{"n_layer": 8, "n_kv_head": 4, "head_dim": 64, "activation": "squared_relu", "norm_place": "pre", "extras": ["capped logits"], "beta1": 0.9, "beta2": 0.95, "weight_decay": 0.084, "decay_shape": "linear"}
MLP neurons of a small language model. Each row is named by its layer, matrix (up: input weights) and neuron, and shows model dimensions 128-255. Each number is 500 + 50 x the weight over its row's rms, rounded and kept within 0 to 999. Numbers have three digits each.
A block is one neuron, or neurons of one layer that tend to fire together. Before each block is what it responds to, as a language model described it from the Wikipedia text at the highest values.

Structured field and row starts. Tokens opening an entry in infobox-style lists or tables: field names after a dash (GNIS, Former, Known), line breaks after table header rows or colons.
L3.up94:531568509467460523541406573621476455448526464458418402500553445464529559545564389544394621520462563544508410468442509517543471501524520433461483471497463459530546425550464433516444611479450427516517481543474433525538495475551368436543492517437503486468554486391531612481528513491489423608581509472479484534559560553540558508418465486531520533505478458515555556461537476484440473479516
L3.up117:537501488415547534475483504609494486443427542519516514501431473510592536524526497437523499493450541537505405521501530509545473493568468407527597445513555505551554461535490536576461486425504448486497443436471561505494533497470541533564603493444510527459523513434481510513483530457538469486453495523602479483575517597479534567360428420461520526556505509503492463580533554433515443504501
L3.up434:549472481436456565601468467536548480460522509462471469579485494498489573577544564510488462454433565524468422595474447482468520451519471456547478327464578472599517484570406481511567545439503429490540385534544453521675534437506512489584518525526484584451449579362548526466563474502486573476461445531504507483561474484463433495528496455457485535491457503486508448507486523415457501507550
L3.up996:559570478574528481516457532539523551487561495420563453544474484539460549547493504415427482457390501555488467481514510456534428552514588486533566512395510509638471460461515552521513444489473410563620493507509424600504447473490396402576541555436553516526491536429611584495551533484427457553471574486486549470471490513547525544488439515460554470571498505515536481469508651425477483457525

Post-name parenthesis/comma. Opening parenthesis or comma right after a person's or title's name, as in bio leads "Name (born 1948)", appositives "Magini, a", list entries.
L3.up73:551502473561528564470415541487506465490505412463494554504421509530472528488538540499439569498549577560493481490472540519541567574521473491524434480518493434538501452523510539491497428545561493522423548487609473454555409549557405506451411485446475553547497584501440463563569390539579563594510478501572459474511427524560376525468455439483491494467442458463453379570539497515405490503370
L3.up339:523478471470540643504463451483394456514500468540504589595455321488492495504629441493497502544491525534483553528482522548495544522534487425539417534409508502461473440527500493466503437566610410411481535464471487511538469521547374534550522510442519562438477488498445510564501452444588509493523619419512518541524527499499449457397466420508472489510565366522553509596497525411450435497457
L3.up539:440460501463515513523445544494495553412461478478464499573482488522494558542607533568428608476530524541491524539435558455512497519511547427467491436461553522445549341546608437451470475476567468527468552498571446520511517555583321495482422514470491592515468569456478472471537504539551518479580489484568472497464546487544496547488439444495457485506569504511481400625491453436474475488474
L3.up639:464470509480476552527521578501439397497435550529469550465518498602489524494636502595521503445535474444478463511493512573480575510558515453554494419507590494489473433551609462497494491532558481524471543422511442580434539488526391471504500541512440546513473579461449530456602507406592444483574545494484533512516567539550476526542535373517449403516544513483475427543513478437505524538444

Area units and "now". Mainly "km" in square-kilometre areas before ^{2} (3.9 km², 29.3/km²), plus "now"/"today" marking present status, such as "Polytechnic, now the University".
L5.up739:570494405540472469547517496562474618459449522441559487541457453547555494510509473467447473467503460476514543547388499452573507486510536534440533399453512460575451502444458493486529431582567462504509467360578517528516474577520512449590509562501530477504444534377541552448486488487460509404540513489486480539514608474579527587463448538405499546540427484431529478498483526459379519536353

Post-period digits and dots. Token right after a period, mostly decimal digits (1,141.2, 55.53%, 9.1 billion) and the final dot of an ellipsis or abbreviation ("ver.", "reg.").
L3.up7:507509434591504488496464554497517418529477414460558486448406473491430499472470541515452479451496474475472583491525558488525568590515533530447539499507534500569462423465522489589436470522466467526507521465532550572469508438459524448578461553558440595501493429534497521464492499466548449428443476457512524605586462507491442545391526526557566465527502543513511500517515517507471498528476
L3.up59:519585502538446502501534482519411497577478402565459531418517504502473485473530454500505429512467496514528480539433540538598530536524548567479548443489529522607446500493552528500546493476474383461488446515525454483523528430480571482570483551470581517499555478490491503480665529490548616446493526492464583558491345473501472511474481531562510536439479404400460489502546531485478494447498
L3.up146:463484439562413525522475508528481479543500486449461569527523498495542484475475461548459508503516480390440484481472508526505500504543541471446382390535567462589515519405425500471494438433595493523517553494557462469499581542430498489648523439493512571491474478420501466416537511443446473555452519510463487562590473551528506445501540524511527561587495381516548416543533520491497547474474
L3.up622:438478478533476496588486463498472570539500433450535494537349523570490479435486468556522473591500674515589487591471571495535597517517532417513510515505542555464492496520592526540479391499461427515495501464495513529604513453427503505523561576490507556499462539436428514501445499462598604494483566553498451584462447457514445556507482512477493423523554511500433471484535437525498373398476

Determiner-following modifiers. Adjectives and quantifiers right after "the", "a" or "was" that limit a noun phrase, such as only, same, first, new, following, and "Notable" in headings.
L2.up29:416422510501517547541512482551538437585503454380483504558488446490553606504576521476541524479564595461426468365495505511554499421445451541449479514447482500499477498400478453543529506520515450477536573518447513448476446504489462496497498499517469489540442467484528534594572439349459550484487556407477458465660528519604457500473520580516470400558525446536582514527514488426494452515501
L2.up159:550487527532489539477515502573426492458510484417405505614527481539409490544471536449429600561411521430477443540456450505553448459418479420425422376397575410651540512432441483523585427484563489523615444517519482479581484425494454448579477458538447523457495469470534517474544513444515529529480582500508475491646480525503495512523488493490444502563559441408512435486528455504480435428472
L2.up186:527461512487501662492542577557513533431496545491545459550526476498491523498524497469436557482545513444549479575527555471517541493549450495404507431443535497519508432541419526524493482441538462442558534506559434465524523415499446473457448586446484504504527533460557575424512551347503402459509613449488457614541488476510500427526414561454411500472547461454513493463525513516433389516528
L2.up224:471522485445479574444536511564559499477531595384495431497478471520428536632547546529419497466425522556512467553486485471444459376495482423488480409466506508492508483426507486521531438543485447526551554591486452433601448426415521459558497465423506494520478444470525576584529546457478524463455620496483475403611513442451535505524528542510501453619537439475477436494475513449476536407533
L2.up235:513500488471469507536518557542499479473457520463552510471384502343542525448501488520507507464565508505527550462423523555648487469538511525461452494565523477527543551521421451568446530457538498513494440512534491546587464492527368589477545443478427535468554600461487551525649568475514541542538542543489495637567461533593429515530429500488438484515560527425523372504543463445378443552534
L2.up319:462502556533586592483572588608496501488408484545503518590556473493505533445499561429490516539560510520536507527444480455592488517500471380423523396468598526479490508387461513561489498508554527508494451437461575465557474436520458530632416479491452457461456422493606531511515519410564545532442560540510526579611530585534550567511450506433486422480577462414500460489501467561549466514592
L2.up333:509528485364502641557492542523573520557421487492376530501479437484552502455599522509513492480502539569499536579506460567535535527509439476533517445476478404422548468460448565471511465495472450471421528432513466487505492514363440528488467510470548494446505518502433574539553537507523467501482466377522436413601487423546504566480481489426592489478512534470546446580559521436422409545558
L2.up359:546489492425401471543579508648531514491475554450458500504528516493399466468530516535504485535552504456491472440529510552555546415529440480440545421437578481413529524456445510491520550485535460468477439425468500428545547452602413545544459458442404487441468489462476571535542557427538496485499491477511388505511441507522561510482455464417473495544553386434461520487508542545460463475590
L2.up494:525572504471497437509505504627480581426519522440509581531467423442479570487457500466451553583476515541485415494459490577579533465542441481500537498458531390472432483492465570439494500522649436487490412413505467568478574516463482542506447563495436535467467530388541444494589528478592495582541538477512433543490427506471524478441473503426464496433504372444490462522471467532499437548449
L2.up580:588523524548535463571509445635515547520460516454492496518536515455536478445513428569538513509482527533498534491435548516661527443547470550495595506382584561656451500474504459573481535505507443489451485408500533487450533491586534530475496522511471454509498476448585562465458477495529538517512524394439522526535530516522507585405401526551491511539485484493502556566487593531527444479582
L2.up595:456450465493446454487516494480506535516556404545450503532359493543482452492548584561501464484508499497534510545476539595530558402456498471526510538441507513464483399476423452502529395488536449560462482432529485469544487435516516424465520473531520519554531580558469477575446472430475417473460541332518550528471544577544489514447490515435435504560545478449502474475544512411462541428460
L2.up744:563514543401498474486455544507491545448512573433549570521558503526581535559502501325563592436478607508497564500457530608531613581532465490472458396534654485527456448419544479452545508533596480503523470487620549431542498524465436497512500466482479505465497427568568574444554539536487494571534501457484470485486426465449456421447518561548447502500459456536513505593574498567541519490507
L2.up805:490507551407476541497596571534581581469535469544491485477447495467479481488447445497427454439441503455482508474557458507485437417550478520450472492502592459523624455543459497499596502417547454547587418581533516528526482489423400517517463508465452545484473434556498512459576473422488429394606454514492532387574459494478508475465376466374501489533493443411488477545476460437503480583507
L2.up824:507509501449527600516533572550522596494415452548472506538511456492542638452493478471500450556546475427553555477486567491571597453507553507507497423510531488551570528507521456575476480439487467480446471523488513528527401469560461509525520449532540526543557551457523530497518622490488440479353469446467479518616535508574557427412453563447499529467455527384413490460539563540583425465585
L2.up828:488564447476450519436564537632451541430498552479472454573483484491461528539506453493480543551461535358514576498591486522493508386453453401382478473486481502562517491447399406543428481481578525456408413414484425559545504453590424526532425528532408490569389477469440559559592533453516528478474583515586444510543455500460512557505455531487483458578571438427450560447517534508527477469522
L2.up836:521548519545531454513486554557535549491434474480487482537546469451575527457496497453506483548493515500472551436514534464579461515499537449397500497348599477565530507363522539464533541513569435498533439395444523488605556542425470427580565507493531516474492461385538572528490541543467482571498522492518447544524484532576495543431508515445572509595635443382533448477505456575432385444538

Ordinal and superlative determiners. Words right after "the" that pick out one item in a series or comparison, such as first, second, same, latter, final, and the -est of longest.
L3.up171:428450413439573517463541594505519551506436608432459449547483463454544522449497488493529477445432500502466608524501444477513436451504430402411607458525587425484485457481411508486583429553486483514553411556490535455521485510466493433539503464486450420562500554512438519517599525483536502461608536507501414453443442460509483593497462548436523467588467449462527471481489511513595535465477
L3.up562:411532514515513457542487558586520596499410561465468471492523513524465533543463451525428485411518501494500439462541522464561474475460532426465420379469525440495470505460496547491456539491522448452529496564460547513546514420485419514485504472420480511539549526406613483532583543512624491531392586532491509544576420555577502404482466496493506457529588504373502409512479411521473572390570
L3.up823:515490501497525510556452479582538496475441526456455476542521438485528551480523504547488529431489480441505497430521471470570564458555468422467535388405580463459597482462478503481428445508570497471449446531450428549487466550507439480569477472488450499509426587429523417477539480437561465407560460425524461492571438510584551499499472490515542444590565453470443430563518449465472550485538
L3.up965:474524505470527543478566642580525526504455533509393482538459478493553571451477575500520528485560573551523436483462509518471531465496494376433561491379551398542517498544430494490559569585494483548523528604483467514527474477510379490615461521503494510492521512508556569589626499470506533413463570538575534488525463479579491523506493463516588472585477488424478440525537466535465479444519

Boundary after proper names. Punctuation or prepositions right after a multiword proper name (institution, party, person, place), such as "(" before acronyms or dates, "," and "at"/"from".
L2.up28:507541432424497550520569509578460472492414458509526485610527447567500467468546546528425521482570478438425477478416521526478554477447493467436426507497522506437567541499408452492422565531559545430503547545511384536564468475531532469637470526528581470522423495543436559502565553507516517535535473516564585477509519478563480430496517486477549476466466435532479506523531444406486462401437
L2.up118:533447428457514544510468555521434605508493567525572513527476457420561509408552538498523548504498617541412446495412555475517513543507475439517544416518590519504542486485555566551484499500517542510456491531584515569543504465553479403522493540428433434502463598437502559525489558516493471471617437469461429505512565464490395566369519507486453549460518470377465508543483500506532543485490
L2.up175:585497456445405642518404469528459515482485398442472550548461466479573520486553550584445585434655449548518437527495612509481502531538391494509456476499488483450560470530546483508512436575496480456506518444475494542491510473506457425547438511490548459554458476546445479513457456559556620577550433391583551441480542506431445491434499437554540543456494425509529530527558459430480500559430
L2.up202:490575452544444536546566528547509492510420412492441514483452513628500491533494527489389483526478590507562448570484571534600569455568560530585474383528535505535468451516561541540437492432505484495580480403473554423528469542469517447503488554519527521607414490493427448594505453466554496538517459482546554511581593457421434465509526479458507540400491500484496461575516544433507541512414
L2.up208:457565493456539561484475461504423524546502544449488514563390400502567506661470555426500504496470500532416529499547604524515516536489547435505476507493531477510535419526612442532394460558548341461517561431578436523514426539617431417474456472482474572527492604546446492534502431502562465554582497468522521531476482479454515523461482423500497474473530452460493403553505455527460519567490
L2.up332:517594386610589608473499617461505503492426522486533460455444510439469488506467470494568513510476488490472525570508528519517479570502420466519540406562467492466543404459577472467510483460465451479545452521521456550473497505505530426575546497471499513478444487435476570536503523448574483533509547379617515519550419501463503584484478496403549498468510496425473447550520522469397486431358
L2.up467:486508463448517577504530530471472564525455587442547406517447429492577488557514502448499574461479516477389571510445539512542517512508469505482502486483542468476494445498601440539509371500590448507481587440504454553476517531497430493486514488474497561576455530493444441579527498479546504482565610409497457445595450453483475480476484454484440447528566520529510408571548468338472503545464
L2.up691:521520463433477510468523505492444504524478492507546515462441469477554561503461541478455550471489508443444501556502616562500543495548523473558512495553581510499538414509428439532464512529606424515482586436548445471513476552506485509542473519476503526557409476559509598549484508493515552516496488408608506538623503451519419479482490474506387504466478490494448438601523529502502485529362
L2.up753:517513374525483490486459477535446558424519452376490555517493462450587544418489483521460558467569466478468475620514527483568569525528475468532432468541499503502526480487399535475447532484541468524486526469527427536557501513529456486514496544494460464533483564499468506568510555499586590519532504382564564462437535444465487499490502482469448540469431453540519430481551545446493456494437
L2.up825:509543430420500549526406606610490530431454506439527467451475478485557533429571573542530488427567504557391439425397515613571501492570500498495547411455522491527533398427502472415418552487529479438416493419498522536478451537439489510546513518473535509468428498493528536558490479464450519539516460471551560597493445497545506595582492480529558516464507430496461518490496468542474482490412
L2.up855:493433427481563539480520475546481504455477535477569470496438523520482431526558563454443498548584521573380543526497581488504481491477482396514493420485519460467378459478489540501537470531465498570564485526567447490552485546516510432526555571566417555537462549538475479463555544492527548454530510436573466453530493448452479512468496474493482513502504540436497370589546573474488447500392
L2.up857:384543452466461551495542567516497558404469469461526453515497491493387448422558575502381581406505484487521478519511541537503546489554487439528542403557476414490503460538458501458530526547638421396541462480412472435510523479510476496551453513508559459451523480488467545532551498439544493512473496436540604488534440487490383517354511478431508523460459440435542434489487524441483564448525
L2.up969:520519473589424564487424500515450560482437458435518502578428544506559526472490509481456425524494531574463549561440448476543499526501454537508508489467510444578519505473436568573373474462463520475513542526474502505531543547513441529476551553427523456557402458525501376454484479496459573437491469455487490420484488487432507497575472481450502403582474567393405475510500582420512513493529
L2.up986:512451385400476506438428517464537467470547435448495576579502458504481537424540474560516605452534550583379415429437538467502502449479540512572560483480487521587483429520556493496567432478474500486588553540464525553503427524499500419539493527482512535535413584447473479510443450481511531545550433447548514436507489544568426488370493467478486480545491448463474554577530477540474518520553
L2.up997:471480324565419491481461454458417440548544512398495477531413434477584537441542518507450512411559479497395537535447535455534563471509498496488464439514531511554558415556536524499474463507464480519553515560632455548484420602540408363427463574515510452522494562525477432470556488531544510521594452445534455416431489573509499463509485494450449489552468516431457445477584465481487488534493
L2.up1013:569556415495530625474529569485488540471471480482457519491512520451478519481533583474468528531490539473483369587532565567551450534615552403538563432528512459443527417513555467623553522464495425488503460443574496439500465553468376422558469497461475441509482518443477510520520467534607460509494514412465516481540469427368399585484459459465506473501572450479564420506502522496550518500464

Parenthesis after names. Opening parenthesis right after a person's or entity's name in lists and tables, giving dates, roles or notes, e.g. "Elias Root (1806", "(captain)".
L5.up232:599571486399550587498502426473539442466429434468515566561522481475536514567522487465448558505504531526509497536539480512515544570522523506429474493484519474456563468485478496483514557502611424512512605440400466535498441537548483546524571464509431566461461475554442471605541577522596507561518566416548553460546452444482409464453499475523471526441520386537541365527539480441436456481498

Quantifier and ordinal words. Quantifiers, ordinals and superlatives that come before a noun or "of", such as every, one, first, any, most, and -est/-th endings.
L5.up826:419512497531430444517537594555507543589508567519472427451380433470563525505465522517471531433542536631483484576440495525497500402467486498465506521344559465547572489459439448440497493594556477493485457563462424565493578513536365511533470599451480465524489493441460595429577509515414583543449543568493570526507557475580537477540512458368469473556471417499447452519476449476489473488552

Digits after decimal/thousands separator. Digit groups right after a decimal point or thousands comma in numbers, e.g. the 00 in 0.00 km², the 000 in $376,000, the 6 in 24.6%.
L5.up930:466520481539500483516442567552458536535511521480548532620521470493557537487457357466518488560542537388512474504382527469600467509525555472477485364501550525507556571368495441568523513451487439512469442470551478517448463495447428475595488446474488499483444545413583442434483484434524534473533602517458518528474557486446478525533524530449410496558545452444468464541470455487542484473487

After-period continuation. Single letters or digits right after a period inside a word or number, as in abbreviations (i.e., e.g., U.S.), decimals (17.2, .5), and URLs.
L2.up133:472508474547507528513545496570363428425502417368516553521447522552485535446490572557409498552409536413515505549412481474600539528448488514519552519528523462498471484507428542495377413489462472500490541466605445473451493641480486498619501592522505519430521483455535492564561495456461495541508586444474546437500426495521477541441508476544498489595460425514481474496542541421504508583452
L2.up305:408460469583479520519504619460530522460534480550626450545447527490498471497493381597482552482492522478530462511492505490505524499567464473388523476491573509555504394542414482548498539483533466497527465539602558475465437456519480575557536522505513458502538487475554446395568447498524454501431584554506570536516422523592458542452517583404438405463489537496533528539500591483530488506541
L2.up495:472499534534416508539419507603534456551508436500501581519449523478465516369555588513471468556506577437489595475487518512508515475481449457405557563533506534495605526468486462482549494493472476559503515593583500512470416506547544525652520499526447589473486486524558504490575458470501481493391452506491501467536492550554507462414518601603499442522456446520525402554526537556467438492519
L2.up532:541441375626499510456515564569460583477461427496508523443456515504533488437503560440450436552552527500565536514503541541556473533445473575491574508452480524516499503484477526512489519456487366442481548497478551488520407479481466378592505478538562584434454491488542509634551543508425509564473505442594460507567498614573461541433457433508500517575515459443449502490484439429479460507514
L2.up537:488552515568480524551469516492522466537532481462486495548521467551506493517471502587429512493422525504488558547537511492478555501586612460452569520567646457566486354390456534535512480510467438550569508556499535438572500562428505520588532498502400564468509471491553488448574450371468453505523634481490463485578442467549460491447496513549474527486504438519474516484544489508484515484452
L2.up561:466576430551450602577399417535516533512475435464431427456400475433510456533511563517452449516466516451490581437454449531591591470522568533472566498512540465582603507525494538541543548458475476589491411550477479483531536475453474485525392568517497462410467470481510548461491542376447515448511471531497605582516391513506486548491526515485541537472467479499491505548579530400445540500452
L2.up582:495516379466480553483497517553418587482507547473480489559505462492472456464517538447540451614548488436465564470459505493552506491497466404405510417524528393519540468496462420481476410452594435527457463559535492423452434569459572519616498502526483527577451533588539463503507522446567500478501509520513475489556546440462497474491480531407501559658457442431486468519531458417548532429423
L2.up613:429562462541517441412536521480484476421537527513382548524475520427506494460461457479535474526499465501454466518557602464629465486542560467408544406434504472415499469498499568488440496460567436487452543446542511615516507472505580434593445486465441517459538558496521493478554534544662507520500535527439480523513399489521490505491418499515429463493445472436461483499458503483464446417450
L2.up729:473465477579497503529466447492519468539473478466505589494408453548547503466472502474472454492506563482508534456453514458498541483557510526512528443566686450567508491401543453492432436539473439534485449477488577411498407466391545433598592456497499547465490532505566440458528560398501498484451594475497522497494513452502504513493513579522530472567495438543522460504478535478455548485538
L2.up742:463478504536439541428544561559552467489417437441527547489334547506506441468491491535482488503479542499514501581429507460525499461451537489534486455592556491537431458407535522516498514536494474461505564504548436505495495533551495505518610559480443501418526440437524488436530560421451519548471496496524545496497446521509516545419473500488497429579445376519457368510518506408435502446529
L2.up768:531505438576474470479578525423553470566489382475532480493474460503548448448505465529435457441503513574418527451413555552535530513504558515544452488459581445620389439397528503503475525523479458537539564489565554474528442563451536413566601584585485429497529506450566540464548434544515472559496492471459525521527460539517502534460463502449524524533483426563429427544575527475473485494464
L2.up816:494575537560552601496531511521533475461464489492528467508463516437477495485595430530396495474513579518525503525474508463545495525577502452537605469544542513599519444559569467549544527484470503556468432486510512532510478395525454500512590531444450545488528577414517477455586510468564474500472548587582426502545433514493474558464436517463492477532522517548407547515640616506446479528478
L2.up853:559503482529441489483428578535431427505478486498596526490462500482533500525524492485530524528493560505528496561403459494597493506587565479527468464556529539564413347455543588525453449510491447499470473501456459558468478497574524467565661481478535574555453520465555528485542526458522443535472606516506559522595428490445394531478466406512509486461555524447545490530440479453464490474359
L2.up953:421469437600528583526473529539528425517487455503429478571495484486543574577474444494494467490500498431416543387449502536493518538432497532466500491542554491526591509496488510563438404512495350454464548487527516474521426517452537527482454506449490598428485444523579402504555593401478527495498580576477568507490526498480580471443441559502489461480512484517398545502531388429515508478518
L2.up993:576472483468522603518513578554366483447463598534469493566482458598504532449435521418567405562486496540447486539482519532535537475566448486412469496497514437460608518496512404515515487427505358472478538501593436503524432540437491458594511503539523615602498594550505419516489414455506444491487573519546419477443461501500498562452475556478458497563512419458520536492465410526536475437541
L2.up1015:437414467512521486558481455520492423531455573500500524545509484461526501530521565546548501497503568557442447491426561455522456516462521392388360323511516436616499446474553518491575498503489496482563527465515461499481498481529558391599507473535452591516520491407544487489560433467596537511547459554520537522501459472456478577453474446558540527449494410524601398518442545486479543489402

Units after numbers. Unit or suffix tokens right after a number in tables and stats, such as %, m, ft, km in "/km²", and the "s" in "medalist(s)".
L2.up4:386486489488524550484545451498496370539434567466571561571493501571532468592573523471526519479566604547531530540552531490459504466536430423456503444470483523562457431523464562457532536596436453411475467570552528544580419488513483509414445502538519537544482624549552486588540424395491481414549473458623508583515471504414435501472540511578561438476522453509516477520566531455398539498464
L2.up41:511495512524515509648522617612468514460440576471479454595414501554534476471464490550456478487525524469511479444468599526571512397529473389515559407385493440434482488484502446532593499479448469355501470450468514492526545551412552458568418597527452526517488532480445531455555479493554512459455559534603450574469472473496544567516474468487416510555548502500492508414496482496480535502534
L2.up51:487447490511566462509550501620459558506469543427551437472409470555532515569468443444450504438560533429546570501362483453629465517501550442408511417421534494579490461445543483557506468473571437566502512433557428576458434529573556468496511464507527462516496595446552481510566548531498558431531589490487441513553525411562520488533462441487566464580546441427532450466497391498502443452499
L2.up90:498475480545590475572562467577533469435404592521451546503363463515527444554461501469531477576522466460566506403505560477567485364537577486483553495515555410499502510603573530598558499437469409423525581456506524544498421562430545466470438539473501478502516553484453528435498538425539503451493565544451458476476529534468546504526423526492435520546499492508500517536485505461497457565475
L2.up131:410554478525438477577508523541345515461438518345485510543444535517476526553437488518481455559528537569531398520431504477502488448524483517501543529481527464540417359466503453471561532472503438472550530485428468449494553548469406508643420561404519569576543554579532506515505420463485462511415542464551470475480482473628481528442458511466441478580478412492545442457503545475518539525546
L2.up141:500547522455500544544500525531554430411416502513383432506508482477533491481466496450500467480600459560455501413425564508571564385573546471468500462455609448500492490465541502560491562414487481454593452463414548495574454432502512503470424504503392551521481551515467478550510475494565433504481543483486506506498481534602446490545416543429419538408464451451465409460588485455372557590456
L2.up221:495461451566422491508490525561457515457452462446514522511517496536530511485448468520428525524441509506469402493458619501489494515533610483531490520502551470602464425511471505480457573474467418390468489462486523458496478529477458494500435511433416617585487527558466483570482537472423422545484450362531416578479550567529421508425407413435430459533476406450470476484544587465485504514467
L2.up273:511550494463497576534501489546504475504462414436453525432532481482518545595547514581515503394464565419498454559486513488531539493462516508470518462544484454488529418520476490522514546423534435549504530527449458505505556510547450513479461573411456553486541514537517553577524472530473579563476530393513462439555492581519533576478405457478519466437485351475483427609528465443480461525552
L2.up301:450462485512480599529556412538527609519494577501532485501477512590587477552487556608490464526508535506531454521461525466485576461408605495529520491460515478521485428502466505516567534584549423424470519546477446453511479442548584518548416488493496557459528515543547512627676500406478520423420552494500528521588572429513468466474442525560434551517521420429581462589508555437431474507479
L2.up317:404433489494507542488513589506495498557445569475511506559494512497447564572479541531537498443549457485433444492513458455489481429492554554432491487498580429540472557414535490504620479487557420479612547539492468423539421502467479517558432484521561555509488502509463432500536523405501580527438542504493573516571496447539559479520521494377478391519494452497482314505508479441552478504483
L2.up340:443515555443501470527504519465390549495503543495483550585469505561509523492392509415514551480516516543472439520461465520516511511629481542468533544533645433577447426512598548442468537523583426475516530464526522469540536459541465548534504552502475548569538498494464488554567483478618412561538519509465524558507452434504492530412539553458444442480511424516559424554509445506552565555531
L2.up361:427571453531508510453444512586513529395435569452500423509540510558530500544531454454423486443434446535556465513430521495535479481509559472412537409462495537586503444443524493537429537490565441499551606565479401543461537431504448431612598451426499575580541562373481524496558554477505527439456597479479431451552454481503473451535464449481565454524520461468515398517521481447569523484519
L2.up450:465472443513416475512495501575449409460552471452527504515477443529579518413426561503400525539503484533379449466479453523492523540561607532477507517511484533590482429470461472513480430541527463447448514608495489538600442536475419555581579495527496649535509492533512485527571568477494568561509498509504439570539434472460454451407479459477505531520518446538476485460544607447434486439402
L2.up866:509481454483522536555513639488478489497501601445543500446425374614469558506507481487496509459528490514539554589472501525578460536535421518468445484568462470515513484601471522522499492578507454498471519484581423533529413539474468458484523511604447483576544577590483533469463503517451480436510454548546527553468560457519458458482441525548392552501561473575566472476508505470438489463354
L2.up907:403526507523579586509558574481465468492515576509495489522446562562494522454470447471465491484540524579513433464477662477546567358531508444434561431523578490448419503548517447503513485453518430461522440492534497476452496553436490508524450592503451520509520561444417539406472483465579481527518664508487507486518429437495551505503414486401494454508456484460520495502550448457458523480542
L2.up908:533442502553509553472544504581463492564541546552513484527519505520530525545495580404506523499577496572491492426514490574529526448482627536558542428514505551573553499454483490524495535423491429507572446544502600505506557506506491485562537599449540552501498533443489501512518539521505535411433458440551519482516458497431489507520452527556495521535467449570484473502486499436408489435581